config.toml
d_model = 896
n_head = 14
norm = "rmsnorm"
positions = "rope"
attn_scale = 0.125
schedule = "wsd"
decay_shape = "pow"
final_lr_fraction = 0.05
dataset = "wikipedia_en"
MLP neurons of a small language model. Each row is named by its layer, matrix (gate and up: input weights) and neuron, and shows model dimensions 741-804. Each number is 50 + 12 x the weight over its row's rms, rounded and kept within 0 to 99. A neuron's up and down rows have the sign that makes its largest values positive.
A block is one neuron, or neurons of one layer that tend to fire together. After each block is what it responds to, as a language model described it from the Wikipedia text at the highest values.

L3.gate669:41 70 69 46 74 36 54 62 57 39 60 40 53 32 77 70 48 38 56 43 77 59 63 50 80 73 46 70 53 62 34 53 62 55 60 61 23 63 44 42 32 53 44 56 47 52 41 43 47 50 76 61 37 50 43 48 55 61 35 32 39 67 45 68
L3.up669:47 40 46 65 65 46 46 70 32 25 53 44 23 71 55 77 63 55 48 43 60 38 49 76 42 57 32 35 27 59 56 34 56 35 58 50 52 24 58 25 52 44 51 46 57 72 50 56 55 42 30 45 61 48 47 40 33 38 42 50 41 49 51 30
L3.gate1252:36 36 56 51 47 59 62 54 52 69 48 75 43 34 46 38 48 51 58 62 69 55 39 43 43 28 34 44 40 59 57 51 32 43 81 34 64 65 63 45 41 69 66 47 35 73 62 62 49 48 50 41 45 56 60 45 48 62 48 45 53 46 56 46
L3.up1252:49 65 54 60 67 46 40 56 45 45 70 55 50 79 72 56 78 45 60 46 57 41 65 36 62 55 59 48 61 66 31 60 34 43 47 36 60 37 31 46 57 61 66 53 40 45 60 59 46 47 49 48 72 54 30 53 60 51 45 62 43 49 56 55
L3.gate1545:53 63 40 53 49 41 52 65 41 42 44 47 57 44 60 32 57 47 57 46 66 44 68 47 40 37 46 53 73 55 51 38 46 61 54 41 41 61 34 61 42 78 40 56 44 73 92 48 53 53 46 36 40 55 43 55 56 53 45 54 23 62 57 57
L3.up1545:54 63 54 45 61 52 25 62 52 38 35 43 62 56 52 45 43 59 50 30 51 54 70 63 24 60 51 35 49 55 47 29 38 35 47 49 52 53 68 46 51 53 56 48 44 36 54 54 49 41 45 65 43 45 38 45 40 57 67 51 43 34 44 52
L3.gate1699:31 56 45 45 60 38 55 60 39 48 36 57 35 39 50 41 78 24 35 29 57 30 48 59 61 34 40 30 70 59 66 56 47 44 57 29 48 47 35 62 50 63 42 44 53 49 58 40 50 65 41 41 35 58 40 35 55 60 53 40 18 58 63 68
L3.up1699:46 58 39 60 72 43 56 65 47 35 31 78 38 29 64 29 65 24 41 28 40 36 71 46 53 55 29 34 45 54 59 51 58 36 52 35 52 47 58 66 44 48 53 47 57 47 63 41 42 73 42 59 32 60 54 43 42 75 44 37 32 33 41 59
Responds to: Segment boundary tokens. Line breaks after a sentence-ending period or table row end, plus opening parentheses after a name or term, such as (born, (ODT, (1982.

L2.gate15:47 59 51 60 72 39 35 38 54 75 50 47 51 52 86 63 37 55 43 48 51 65 44 54 58 53 55 68 29 56 40 57 75 56 69 57 42 44 26 63 59 69 52 48 40 47 50 33 48 46 38 69 57 43 37 46 43 53 54 58 52 71 55 50
L2.up15:38 44 68 54 41 73 64 52 53 26 33 51 48 67 71 53 41 53 53 29 59 20 42 68 42 59 60 35 35 50 57 46 59 52 47 34 44 50 50 68 39 43 41 39 29 52 30 49 48 30 50 47 43 37 39 57 46 52 24 67 29 45 50 41
L2.gate80:48 40 69 65 69 70 57 44 55 76 55 69 40 46 60 42 62 59 43 37 56 73 46 54 55 38 38 59 41 58 64 43 48 56 76 38 44 40 35 45 53 49 48 56 58 61 52 39 49 36 44 49 59 64 47 60 61 50 41 62 67 53 58 67
L2.up80:54 27 58 55 53 58 35 60 51 62 51 52 41 68 54 57 58 66 50 58 65 65 56 54 60 26 37 57 63 62 48 30 47 36 46 35 35 39 66 68 68 47 47 62 45 63 50 42 44 45 52 34 76 50 42 64 42 49 46 49 58 46 56 71
L2.gate132:40 32 59 44 56 58 59 33 61 47 53 37 57 39 78 77 48 50 70 27 42 66 48 51 69 38 60 76 41 50 23 24 53 54 33 48 48 41 09 33 62 22 73 53 50 55 68 43 52 53 33 39 54 36 73 51 40 54 45 56 69 66 43 57
L2.up132:57 52 60 56 64 62 38 50 64 36 62 22 37 39 90 34 59 39 65 45 65 25 46 50 67 52 50 59 52 41 46 47 58 60 46 37 27 40 40 53 35 44 47 60 52 45 31 42 40 56 50 47 81 38 57 41 39 39 61 52 59 53 51 54
L2.gate653:37 68 35 50 50 57 48 60 46 42 53 64 25 49 70 68 55 66 67 45 31 51 68 57 45 48 44 52 53 44 38 38 64 48 61 40 65 40 56 30 34 54 58 35 40 50 49 46 25 58 36 34 43 56 58 46 29 59 38 36 55 69 50 82
L2.up653:42 63 41 54 59 72 50 43 61 46 58 42 29 53 64 75 69 77 54 50 40 52 81 53 50 41 63 37 35 30 47 51 54 54 54 60 48 47 47 46 40 49 47 52 36 58 49 46 04 50 41 35 50 51 40 39 26 55 41 51 57 56 38 76
L2.gate823:40 61 45 20 49 46 55 32 45 63 51 67 31 46 37 45 45 50 52 70 61 38 63 62 50 46 66 49 62 37 50 46 32 68 51 42 63 53 37 40 63 73 41 53 77 50 66 63 62 67 51 53 66 54 47 42 31 21 58 51 27 46 48 50
L2.up823:59 38 75 68 50 41 55 55 41 44 32 62 30 61 61 58 39 31 53 59 38 37 46 79 59 47 42 10 56 56 54 55 51 44 54 53 44 49 35 46 43 54 58 36 43 43 68 52 63 57 50 43 61 51 24 46 29 23 49 55 47 48 51 52
L2.gate1101:42 40 53 54 45 61 53 56 46 50 38 53 49 52 64 56 60 37 61 45 90 62 44 51 50 53 40 36 49 50 43 46 67 37 48 54 28 42 34 49 53 78 48 48 44 50 49 35 54 53 63 44 79 38 44 40 47 51 69 35 50 50 59 51
L2.up1101:55 49 57 32 52 60 57 63 54 44 53 45 49 66 45 53 48 46 55 50 80 39 45 62 56 58 36 34 41 55 43 45 68 56 70 76 49 33 32 52 46 82 39 53 64 33 74 17 51 55 44 39 49 46 41 45 51 63 54 49 57 52 45 59
L2.gate1245:53 40 35 67 47 60 60 34 36 53 50 72 51 61 50 41 47 61 48 37 80 36 39 52 56 60 77 63 42 64 41 42 53 38 63 44 34 53 39 42 47 54 61 39 31 49 41 49 35 60 73 27 61 59 42 44 40 49 39 62 30 52 32 52
L2.up1245:47 69 39 42 68 57 62 57 55 51 46 57 54 50 54 49 59 59 45 44 53 54 60 59 55 51 27 74 59 63 36 39 65 63 63 31 37 45 46 71 38 37 46 52 43 62 36 39 52 39 58 40 58 71 68 52 48 45 44 53 54 28 48 50
L2.gate1269:65 42 48 41 51 58 20 53 60 55 62 47 37 60 61 42 45 67 47 29 61 53 35 58 49 25 51 58 75 36 29 51 52 46 28 52 52 44 46 43 50 66 47 45 63 48 61 75 33 42 48 43 30 56 37 48 52 53 57 48 39 40 48 46
L2.up1269:38 47 48 49 38 52 34 53 66 66 63 56 33 47 45 59 47 47 48 28 25 35 50 58 25 25 47 56 60 52 51 58 34 56 41 66 41 38 48 45 58 52 45 55 53 47 60 74 32 63 33 44 61 58 43 23 35 61 52 21 49 28 44 53
L2.gate1515:46 62 59 68 61 65 34 36 53 46 58 67 48 62 61 46 21 56 76 56 53 58 54 37 58 34 56 60 50 63 32 38 66 49 56 45 40 43 61 42 26 43 48 56 62 45 48 37 58 56 84 50 28 47 43 53 63 53 53 51 39 47 62 59
L2.up1515:36 52 61 38 54 47 26 57 35 55 56 53 46 28 53 64 73 39 35 41 68 59 38 46 52 50 71 61 42 38 52 45 92 52 73 69 38 47 28 68 28 44 62 58 31 38 57 81 45 62 64 15 44 59 27 63 62 45 64 62 43 48 37 24
L2.gate1528:48 65 68 62 60 23 37 55 38 52 44 33 48 35 59 49 53 59 59 49 46 38 56 42 68 69 37 43 72 50 42 40 43 55 57 52 56 45 57 60 46 67 60 40 30 76 46 48 59 43 50 56 45 65 58 38 54 14 37 46 47 44 42 43
L2.up1528:58 43 53 49 37 46 48 43 64 43 55 49 42 22 53 36 49 53 62 35 59 57 49 51 66 50 42 48 63 75 59 35 45 50 65 45 37 26 42 40 28 56 52 33 46 47 49 47 47 51 52 50 57 47 80 53 36 69 57 52 53 36 35 63
L2.gate1637:62 68 54 57 54 48 18 47 48 45 45 72 68 61 59 38 42 49 25 52 37 41 49 57 49 42 44 49 56 38 49 63 48 74 71 70 61 27 61 40 58 65 59 50 68 30 82 42 73 53 68 44 45 43 56 40 53 48 51 36 56 70 33 50
L2.up1637:47 45 59 56 62 38 64 31 61 35 60 48 20 32 63 45 38 55 56 39 53 50 57 34 67 42 51 43 57 45 46 67 48 64 57 57 51 27 57 42 42 76 42 61 70 42 65 61 64 75 62 43 48 49 44 46 58 44 32 43 42 45 36 61
L2.gate1658:33 42 50 55 49 37 33 68 42 38 59 50 51 43 45 54 60 40 61 47 59 48 50 45 50 64 64 68 43 56 56 44 41 72 52 37 68 48 35 60 60 56 42 40 45 60 58 65 30 63 50 67 50 49 61 59 44 60 64 57 49 45 51 53
L2.up1658:46 38 74 38 71 68 56 53 60 51 47 59 51 57 61 48 44 51 68 45 78 55 38 38 65 57 71 56 50 50 43 46 71 57 72 36 64 66 47 51 23 51 63 70 49 48 24 86 49 41 54 54 65 51 43 61 50 36 60 49 68 29 51 45
L2.gate1675:57 64 53 55 31 29 51 61 49 48 68 32 45 58 55 50 62 51 20 46 78 83 41 27 44 46 44 61 42 52 47 43 72 59 49 64 51 41 49 48 62 48 45 51 65 63 49 55 39 55 65 51 64 57 46 44 49 76 48 50 62 30 55 62
L2.up1675:54 43 52 60 55 28 35 19 42 39 70 30 33 61 57 43 41 53 52 34 52 39 55 47 47 57 62 37 52 42 40 36 59 65 70 56 40 57 58 46 37 28 49 63 37 49 32 57 77 51 54 46 57 37 49 16 59 36 72 38 37 62 48 45
L2.gate1802:43 58 49 68 39 56 65 58 46 52 78 68 47 55 51 55 55 50 63 57 46 51 68 65 33 61 15 52 66 59 38 38 65 53 49 48 50 46 40 38 56 74 56 53 54 56 67 47 41 39 34 07 46 66 61 44 42 44 63 39 53 68 45 65
L2.up1802:37 42 38 40 59 73 54 58 45 41 68 76 52 45 58 70 45 49 63 59 44 39 50 70 41 59 32 61 62 69 41 42 66 54 65 38 41 50 40 33 49 70 56 48 58 58 64 44 42 49 24 16 51 52 53 30 71 34 56 52 56 38 44 32
L2.gate2011:45 55 63 64 73 47 52 41 48 63 58 50 48 70 68 70 54 49 43 52 59 52 68 42 49 47 64 36 68 46 63 36 51 65 54 36 39 52 42 60 54 18 44 48 47 57 49 42 67 60 50 55 38 67 50 55 51 53 57 61 40 69 53 32
L2.up2011:69 42 51 45 41 68 60 34 27 43 41 42 45 47 33 43 50 53 45 48 47 63 62 48 44 39 37 40 50 59 57 43 49 56 43 41 56 30 63 45 66 54 61 57 57 41 56 39 45 49 39 44 48 62 41 40 53 37 32 46 44 40 55 66
L2.gate2070:45 39 51 27 58 38 62 53 39 42 39 41 66 42 47 68 65 57 43 67 43 46 47 45 54 28 47 50 37 52 35 60 56 63 39 56 39 59 31 46 60 40 57 56 66 60 61 54 48 87 41 51 48 44 53 39 55 54 67 51 48 58 47 64
L2.up2070:54 40 68 38 44 43 42 49 55 57 31 57 47 46 63 60 84 56 42 50 48 45 60 53 46 43 14 56 45 35 44 46 36 34 50 47 37 63 34 30 68 55 48 37 64 60 81 68 73 68 28 53 44 39 33 39 36 47 36 38 67 76 44 60
Responds to: Split-off initial capitals. Single capital-letter tokens opening a word after a line break, heading marks, quote or parenthesis (L-ily, D-iagnosis, G-uest), plus some semicolons.

L2.gate308:25 44 57 49 18 42 37 52 36 63 52 60 52 59 55 50 53 67 30 54 50 55 51 79 53 57 40 25 49 32 46 85 42 63 33 48 38 45 42 60 54 38 41 49 54 56 49 62 31 47 47 70 49 62 58 41 45 51 35 78 43 44 45 48
L2.up308:29 47 36 56 81 60 44 50 55 84 56 30 45 66 66 44 51 52 34 64 30 39 44 46 31 51 59 50 47 42 62 62 57 53 42 52 42 56 28 41 48 37 35 46 46 54 58 35 46 56 54 51 56 70 50 39 56 35 29 44 58 41 41 51
L2.gate426:56 38 57 55 42 36 40 59 55 42 51 60 56 56 37 72 56 39 31 54 30 45 70 57 61 51 51 46 48 52 67 47 36 60 69 45 56 44 54 71 59 57 21 64 51 68 19 59 49 70 39 41 26 40 60 58 52 70 57 36 50 60 55 54
L2.up426:51 43 56 55 50 36 42 41 54 52 44 63 65 57 58 55 49 54 40 70 43 33 63 51 44 24 32 37 56 55 80 49 41 47 70 53 50 40 50 66 63 54 38 63 47 52 42 74 54 63 42 63 42 45 46 64 47 58 42 21 53 55 54 53
L2.gate531:67 61 56 68 61 70 25 32 76 28 59 65 44 51 51 52 25 41 52 55 49 64 54 64 50 38 56 50 66 58 43 53 49 43 53 73 29 57 35 26 43 44 26 48 42 71 44 70 44 51 54 52 47 41 45 35 52 34 54 52 26 50 43 55
L2.up531:57 51 43 57 50 53 37 53 60 41 48 43 49 37 69 51 31 44 45 59 64 51 42 46 44 48 69 38 69 53 56 57 54 47 52 53 38 54 57 63 36 47 33 44 47 72 51 41 57 36 61 35 46 37 38 53 56 19 34 67 39 50 34 32
L2.gate639:64 38 45 56 53 55 33 60 65 50 49 64 32 54 57 52 48 49 25 38 35 44 28 47 38 26 43 59 73 59 42 57 72 51 58 45 32 56 58 50 55 43 63 48 29 52 25 59 58 60 58 54 32 46 45 61 52 44 51 31 08 56 35 52
L2.up639:46 28 57 51 43 46 52 46 54 57 35 90 67 41 44 67 34 53 48 51 48 49 49 67 44 52 40 46 68 43 44 43 46 50 32 32 30 16 64 68 74 44 73 60 63 49 16 49 35 37 43 40 47 68 52 61 43 60 74 32 43 52 57 50
L2.gate671:65 55 34 63 49 46 62 58 36 58 49 38 73 33 69 34 38 18 40 45 79 62 50 71 45 44 53 42 47 56 45 74 61 49 56 55 43 33 60 34 46 33 45 57 60 65 53 64 46 62 47 67 53 60 69 53 47 75 35 43 27 46 48 48
L2.up671:56 55 44 54 71 51 61 37 62 33 53 56 30 41 48 37 28 59 35 61 52 42 40 79 59 51 55 46 46 38 40 53 36 47 55 54 51 44 55 55 57 42 55 73 64 53 55 45 40 41 56 39 48 56 50 59 37 50 47 25 53 55 45 56
L2.gate748:72 39 58 55 67 52 29 52 43 57 68 48 52 67 39 39 51 40 33 37 65 53 47 69 61 44 67 71 63 64 24 74 38 55 53 58 50 56 49 56 45 64 38 38 31 37 82 62 51 45 31 77 33 62 56 60 31 60 29 47 43 47 56 65
L2.up748:47 46 72 30 45 72 49 56 35 56 31 72 73 47 52 47 37 47 38 69 54 30 54 61 58 50 50 54 56 36 33 54 42 60 69 50 54 48 59 64 53 65 32 44 62 71 53 51 53 68 38 54 52 67 49 51 33 55 45 58 34 58 50 41
L2.gate857:77 46 43 46 49 45 54 69 28 69 24 69 66 37 67 74 47 34 58 40 55 60 26 48 68 22 40 37 65 49 43 49 37 63 59 46 37 37 75 43 58 63 54 66 67 57 52 66 61 68 69 40 65 68 71 39 35 40 56 52 68 51 59 51
L2.up857:65 52 42 52 47 58 55 64 46 74 42 74 50 35 58 57 52 40 54 47 54 57 33 46 60 24 59 51 65 41 54 48 48 63 46 52 62 23 63 65 48 63 56 49 42 56 47 63 68 51 52 34 73 62 58 37 32 37 46 48 61 51 44 59
L2.gate959:41 42 39 33 43 53 60 45 45 43 34 48 25 36 60 52 53 57 52 34 58 53 62 56 49 40 59 46 63 59 45 46 46 53 63 54 30 32 26 52 41 51 46 70 47 62 54 35 62 39 66 40 31 66 66 57 69 54 40 55 39 55 50 61
L2.up959:46 45 47 49 49 53 46 60 53 58 63 52 66 44 54 31 44 59 53 50 67 63 50 60 45 26 30 42 49 51 41 41 51 87 59 78 49 41 59 62 59 38 54 31 72 40 26 32 69 61 40 60 76 45 66 41 84 39 69 65 52 60 54 62
L2.gate1203:56 38 68 54 57 67 49 48 38 34 56 44 61 48 45 56 35 60 52 71 47 21 50 70 64 50 43 41 53 33 33 53 47 39 57 69 48 34 50 50 56 62 41 45 69 37 52 43 60 51 51 30 40 54 56 37 53 69 44 39 35 39 54 35
L2.up1203:44 48 33 47 75 58 33 53 47 25 65 55 45 65 56 47 50 48 72 81 35 41 30 46 65 36 43 48 38 36 40 45 48 42 54 61 56 62 46 56 48 55 45 33 62 32 62 44 64 53 44 51 29 43 72 34 53 47 47 50 38 61 58 54
L2.gate1237:64 48 50 41 43 43 36 68 42 40 60 54 45 58 64 76 62 29 70 49 53 61 60 51 58 31 50 22 52 59 49 49 24 55 52 44 19 48 49 59 65 56 62 53 33 65 50 36 79 72 47 64 58 39 58 60 58 43 44 58 60 63 56 38
L2.up1237:39 44 45 38 45 26 54 50 48 56 60 37 40 38 45 69 61 43 66 60 61 31 61 65 57 49 43 47 56 60 55 60 31 41 42 54 39 43 61 64 43 45 65 67 45 44 43 62 57 49 49 41 57 26 55 79 26 29 44 54 71 42 36 69
L2.gate1254:68 52 44 73 51 27 58 50 41 67 40 69 35 60 33 54 62 55 44 49 54 37 80 68 64 58 50 49 66 37 45 36 45 53 40 32 54 23 63 37 33 69 51 48 52 45 52 44 48 57 63 57 57 49 61 42 64 52 41 46 61 57 60 56
L2.up1254:55 40 50 50 47 47 44 64 57 59 45 55 36 44 36 57 54 60 40 48 51 39 54 63 56 54 54 44 64 30 31 51 25 50 44 43 54 28 64 53 44 47 51 47 43 46 72 28 36 48 71 51 36 54 48 44 51 54 61 49 67 41 68 47
L2.gate1443:48 46 47 38 59 39 59 40 72 36 63 42 34 42 64 69 58 46 64 30 59 34 38 47 53 55 36 57 52 62 29 16 49 41 65 55 45 77 39 11 67 46 51 52 50 71 52 60 56 46 52 65 48 64 33 51 47 20 70 71 52 44 42 20
L2.up1443:25 60 35 34 65 42 58 54 61 53 59 44 22 31 72 63 45 46 51 43 62 50 36 44 49 53 44 57 50 43 53 33 56 46 63 42 37 47 32 05 57 57 36 55 48 69 46 61 52 46 54 50 43 41 24 39 44 25 45 53 52 46 57 42
L2.gate1575:56 48 53 50 46 42 47 51 42 57 54 51 54 33 48 49 47 63 32 43 59 41 53 64 65 39 72 60 49 35 60 32 62 69 56 31 35 39 41 58 51 63 73 50 55 65 49 35 32 43 75 47 51 24 36 51 56 59 39 55 50 61 55 35
L2.up1575:46 19 54 29 47 42 59 51 41 51 31 45 48 45 64 49 38 52 35 44 59 42 75 70 55 54 65 45 43 33 39 41 60 61 60 47 40 36 52 46 42 44 68 52 46 66 61 64 36 43 74 47 30 43 35 44 46 52 64 72 61 52 44 51
L2.gate1738:33 36 53 47 50 49 56 41 29 51 33 45 32 40 67 56 68 48 55 65 58 36 57 39 53 44 58 54 58 41 46 38 50 54 37 44 57 41 57 51 58 36 36 69 54 65 56 68 38 49 70 68 39 38 42 32 48 48 47 45 43 45 64 66
L2.up1738:45 22 42 41 65 43 56 50 47 45 49 22 65 49 54 57 58 28 45 69 28 26 49 56 38 69 37 26 78 49 56 46 60 42 43 53 69 52 44 58 58 47 51 74 55 69 44 51 23 27 58 48 57 47 66 27 46 48 56 29 58 40 69 37
L2.gate1904:86 44 41 58 53 34 64 52 29 32 48 71 54 57 44 36 57 73 39 43 53 37 43 58 48 43 59 60 64 28 50 45 45 45 26 41 44 66 24 35 43 63 25 40 67 52 57 50 51 70 66 66 59 62 48 53 36 40 27 63 53 24 66 43
L2.up1904:41 58 48 59 51 48 77 35 38 47 36 39 49 42 28 33 58 67 49 57 27 35 75 60 68 54 66 80 62 22 73 41 40 52 39 58 43 60 28 41 45 38 35 54 62 55 36 40 42 35 40 44 55 46 46 34 41 59 42 71 65 43 53 50
L2.gate2330:49 51 52 27 38 22 52 45 52 47 43 48 38 46 51 15 63 68 39 62 61 42 24 68 69 20 51 48 44 37 59 42 36 60 32 47 33 44 45 41 47 62 65 54 62 52 57 42 56 41 63 44 52 51 48 59 50 79 43 52 51 52 55 65
L2.up2330:44 51 55 55 35 45 67 35 44 69 45 40 54 62 49 36 50 62 56 66 83 39 57 54 66 41 68 38 22 56 40 39 56 64 52 41 51 42 25 58 54 69 63 27 36 53 30 43 62 55 69 49 49 54 48 65 48 55 46 52 60 33 46 58
Responds to: Age and recency adjectives. Mainly the word old ("old colleagues", "16 years old", "the old village"), plus related time adjectives before nouns such as new, former, previous, next and modern, with scattered word-piece fragments.

L3.gate991:52 16 45 49 40 52 55 44 43 54 29 54 33 60 42 50 72 69 44 38 23 53 56 67 50 55 48 56 41 54 43 65 49 46 57 26 30 65 51 62 59 58 44 58 63 70 40 51 54 33 65 46 39 51 46 20 49 63 64 59 56 62 54 46
L3.up991:46 45 57 59 54 55 48 30 42 50 44 62 54 53 64 36 48 37 53 67 51 63 40 48 45 67 27 49 52 46 46 42 43 67 54 24 41 45 75 44 65 49 46 44 54 75 37 31 70 20 81 65 43 51 62 42 61 72 59 56 50 46 62 27
L3.gate1292:63 35 65 52 54 50 35 38 65 38 54 61 54 49 42 56 51 48 52 55 50 57 38 42 53 58 43 68 34 27 34 42 71 40 61 54 56 48 56 62 60 44 49 36 54 57 39 48 69 38 72 48 49 33 48 59 30 41 32 56 54 41 27 53
L3.up1292:49 40 60 57 51 29 36 55 38 39 57 40 54 65 53 50 71 72 63 29 26 78 67 49 41 58 33 59 54 68 62 62 57 48 81 58 62 38 33 44 52 45 43 40 41 47 61 63 56 61 51 40 61 37 46 58 76 54 55 46 40 35 42 33
L3.gate1509:63 40 53 47 45 42 69 60 63 77 50 45 47 39 65 37 41 51 48 34 46 48 53 44 32 37 53 52 56 63 47 46 40 60 34 57 44 51 75 78 47 28 58 55 60 59 41 20 41 30 55 79 49 45 38 58 57 49 50 33 45 36 32 46
L3.up1509:66 30 52 29 45 54 55 66 58 56 62 42 44 47 43 42 42 47 67 60 26 51 44 40 29 59 35 38 50 55 49 70 38 58 47 70 56 53 73 72 58 60 46 51 74 55 34 34 44 53 42 51 44 44 67 68 28 65 59 31 36 51 54 54
L3.gate2140:54 61 77 42 59 50 41 55 67 53 55 60 42 53 40 59 54 69 47 35 58 36 55 47 47 78 21 49 47 69 43 46 38 50 64 43 54 44 59 67 52 42 49 57 56 43 54 83 52 55 62 58 37 62 42 37 51 67 54 27 44 58 46 65
L3.up2140:48 24 53 66 58 37 61 59 81 50 49 56 57 53 34 67 69 55 45 42 45 48 44 20 39 47 61 51 39 70 50 41 41 58 48 36 57 56 32 63 39 49 53 50 64 50 41 59 42 37 56 49 50 54 44 34 69 49 64 45 52 47 29 57
Responds to: Word fragment after initial letter. Word-piece continuations right after a split-off first letter, mostly S or L, as in L-ong, S-im, s-ens, S-hip, also measure words like long, wide.

L6.gate1828:47 34 43 43 62 60 39 39 42 65 18 41 48 61 52 53 33 55 48 66 49 44 45 53 59 46 48 48 61 63 35 65 22 38 60 31 46 65 37 35 57 43 56 28 61 60 39 50 61 38 50 37 52 53 47 33 41 43 50 43 45 38 56 26
L6.up1828:64 42 34 32 61 48 36 51 44 47 47 74 52 63 40 54 78 33 64 60 31 47 26 36 66 63 56 59 14 69 46 48 52 71 47 44 62 49 33 59 55 34 69 57 53 43 59 44 47 45 61 52 34 31 50 43 46 50 67 54 64 58 55 31
Responds to: Age and novelty modifiers. Adjectives of age, size or novelty placed before a noun, such as new, young, small, present, older, 70-year-old; also naming words like called, by.